MLP neurons of a small language model. Each row is named by its layer, matrix (down: output weights) and neuron, and shows model dimensions 144-271. Each number is 500 + 25 x the weight over its row's rms, rounded and kept within 0 to 999. Numbers have three digits each.
After each neuron's rows, "fires before" lists the tokens most often just after its 100 highest values on Wikipedia text that the model never trained on.

L11.down9:504490462512490530512509465478502505442470491496507488439562499535489520533464541488502495481472485498494472493545522479483454510486530458519488496497491522479534501531478509513518506529494468469482500484499513536481487535512501502485494457524527487478489491534522468451534476521542511495498476486475465484520483556499456447502524487460523548474520541463499447566518484439496512449533
fires before: "\n", ";", "ound"

L12.down1323:526521485529542494499467511510480478482512488482521486479486515479495475491489470499475477517529554537532521508468447569461549492532541490494491491512533469463526514513483489469464497543510488522487486514498458479494535494490495478497455518509492477464506545470459494526486517465560511484459518550490472490480468506485525513494487514477504502485488475520471515457484514488500511515451
fires before: ":", " by:", ".8"

L11.down1038:506502475468497500518521523519500492483439500526492512512455493498543486507511521485498467474480450512507502490486508516501462508525511464483500552521501480491512496478441492518492490458468460472526486480527467507516484483492497550515493510532508485510494472491520534500497497476494519505496520529480474494470534529498464542468517534499453479510462528500528504499545570492529518510478
fires before: " |"

L12.down326:510514487492484498509541519504488521475516533523489506519483497537467547480513542491470509503509536499481540498486506481509494466516520488475467534516467537527507492514463558513497498508535491489500497490492485461503520503497490481537525485498510533498481542497519492503474531452494490559481492458497536448563506485461447472508485489492500550510466501516492508499551463512459499482466
fires before: " |"

L12.down1337:500516488522436495478488525513545535496487487485528518522502432498480496507506524468509518508463513496541556518497506447510498523524533499531532510477489529492508525500497485532546492461488494515480494497520509474510480535546480495483469485529521529485539527486518480537481523509549474503501524523539551525507532474525473490477513453525484526474509520511501501486489519490531509508473
fires before: "-", " A", "ed"

L11.down738:507479479493480509489537471492493538474510500492507523505459510522463496498499501526519511504471513457511548484509483520472505461506497481494497460467532471512516523448463555480519464536506505489520514514515494448534522507530515458519473483463503527492488495488526522449517484507562484461499495493516442464496485470489479518443503526543490479493454512474489496496499512522500518489470
fires before: "\n"

L11.down309:522483526491528536483482533522488479474517519464484488465516492496524487459501504493506488490480529534501483478513488522547465496508436515501526535516520503522507499543475515465511554503509474470489488517486429497472464471539488489467490498463497528497494501520538495488468467469495532528511519498480499512503473500482518512523486511511505510545499504526502466524510504524521507508475
fires before: " |"

L12.down721:485504486531491506505517485498527486492481515498486529488497503488496565467527509483476490512506496474479489483490538476520533484479497574441510509507459521499460511493536485508462470495507543537484528514466460462513469487502481469510540500502498531508484513521497484502512503504523503542529555438527480496501503451507467508506482521508502489513486491498510523497449492475527478514533
fires before: " |", ":"

L11.down772:499510492512508486502527467483510527473483527460531493485511470539511496540539472476496524502529495491542498493486472484502523499521490508469494476490535471492506546499495518528491471511469514544538484507513492532495489533521496522518490479538478492464491511429538551520516502506503489544494530511522502555497490537494456500489458517494482545542507473503498506489490461499508508493440
fires before: " |", "es", " Set"

L3.down279:497490503521485474468530504489479553514490507504506512502500474525469471580493523518509524506510513556535505503529487470508455543494477504497493509485498489473505491503485493525478502546538475548544475488519491534521506507514497481482491510493546528521484527508506487512498514476475470476490520481466479495515504520505479497531503535541470517513501490489407435491511497532491486508483
fires before: " |"

L11.down1394:485534533505496478525490466489526479514523485512486526497496483512485526456507553509498503493551504526508524485533526491514503493497502480514483536480526486484527461482459474476468528478514536542480529516485453497481545542457524473503521495498480499468524533477482502493525498528467498521545484487467476510506523503512518545476493504495506495510496523490485488441490539509461488533536
fires before: " |", ":", " 1", " 2"

L11.down1510:501532503494486510534460487548468460519489516513495535460500488564550477563483524492513501486505498523525481543472499489491511488535497510497456549548506530512532500544499457505497473480513475504474497522508479547552491508484512482501506481510470491528501535505490458474496499486486497456496475494489505496498506543472511463487525510480493522529485523521481497472516502480496494454475
fires before: " |", " by", " in"

L3.down1279:495506499506518472540485524525501481515546495527523513503455507508515530491465514521475502491503508514455529534492490472502487536533534512584493452500530491478464492529479490513493484471515496491523502511511500507506553520442507510488473511524526513524539455474511454477488497488504465479466490515517493499499457460486455468499516495540505502478521469484521487549516480470502548516472
fires before: "\n", " In", " The", " He", " She"

L3.down858:478494525465477497562512505522497485501491484512518558503501497509504522508519504531499483521469493488499547526498541559516502521537504480524512515469502471502525513507501502517503485486506495498513529477474473503472534535430510538509500508511479497484497450515487506496508511500497487526467421529520544512479521515528485509530525491488508516517510483522472495512491492557513510511540
fires before: " |"

L12.down124:514506503481487502492534515509517503519477535478470535484472461498501505505505497517490551491524475505490474510519521501546498477526535489526502520496460512512536456427511537542560491549494500491502499467565456497521533466516523540506483526541481462477508495527506499490541516427455546539497465519491518486544498445523474479451525506497483522491463492501527485496518502466496512467506
fires before: " |", ";", " (born", "\n"

L3.down446:456486492497504521483506538457498512504504507491495516509468516521463509558504452519475481493456521530552523471512496436486414466536505564478477504472488500563522505439497462488495530541502516505516473498511473526544485488533497491479518487465531479509487501523449511526494497513505497526488576480518521489463525487511510469521510512536483476523506541489453481549510489485536453482480
fires before: " |", "\n ", " (from", ":", " 2"

L3.down950:459533518500537482525508495455481544512475496506469526498519486499474536515523479501484539488486454461491501486530512480463463533498522522490534467558494513454516531492480448490470502500488495490506473573515506521508504522469458484513474506492466489489458491493455489506496513507515499506481518534505533536479520510501504467513487544533493517473498475482522449494544461547485473494516
fires before: " |", " silver"

L3.down1321:474513504516501536491513516478488493511489479472467527485468489566504471459528531498495522453486465474472492501556541471520484474469509511441527499491542478515511511504515479491474521488503512465493490508495490541480516495542508460499497522521485493548493493498535500517533501493513510493511504503513478493510497506489485522479496486535447487512474544472534545475512494497535481478531
fires before: " |"

L11.down354:484507536511491529503513451455531522508497535485491499540495506480472499507475478489474526508477500503485494523512537542486516472504496508481476521473472515505434511484498495506494496525549479529522507504503501480514492462497473513517499493530464479529476516517494557480524517470503504471482482545498513475489488505457521513516476481491483464534489506527458507477451493465547501523450
fires before: "|", " L", " NC"

L3.down1036:496515526528481460527482497489495495512529547455529541478527484495498492441506452493521494487520482540562482511504519487513521501520475513490492481510491513486510511505468501483490493522460476509466492517480491516520503506484505521537489495485448458465487512493476542510506546499552499500513535456475485462500510493509550509525511494484502518533464539561487438512473504576464500494512
fires before: " |", "|", "-"

L2.down464:512483515470487530546530513496488471450481507512510469505494499517507472533486493506491477521470504502444513502500514554475515504508528485540495520475533485484516507485503438489482495527513474496514529508478499515488534515512479482528511457473508507490495508460508494504510528509492535495500495542489490469516493496468494507440501488473473493482497531467486463467525468478509500516494
fires before: "\n", " The", " In", " He", " It", " On"

L2.down1037:490498496556521490488529491511544482524504503487464432518486524525478457498471520506491495543506511468466495544485507490534501503527541476506503487508479521556500482498466485530506512502438489477550480488498539522504508541499509480468487446524514501566490531491495484466532525487528511517494486512504501576497492507494528477468543499514525504502477525539477494471467526515476511525494
fires before: " |"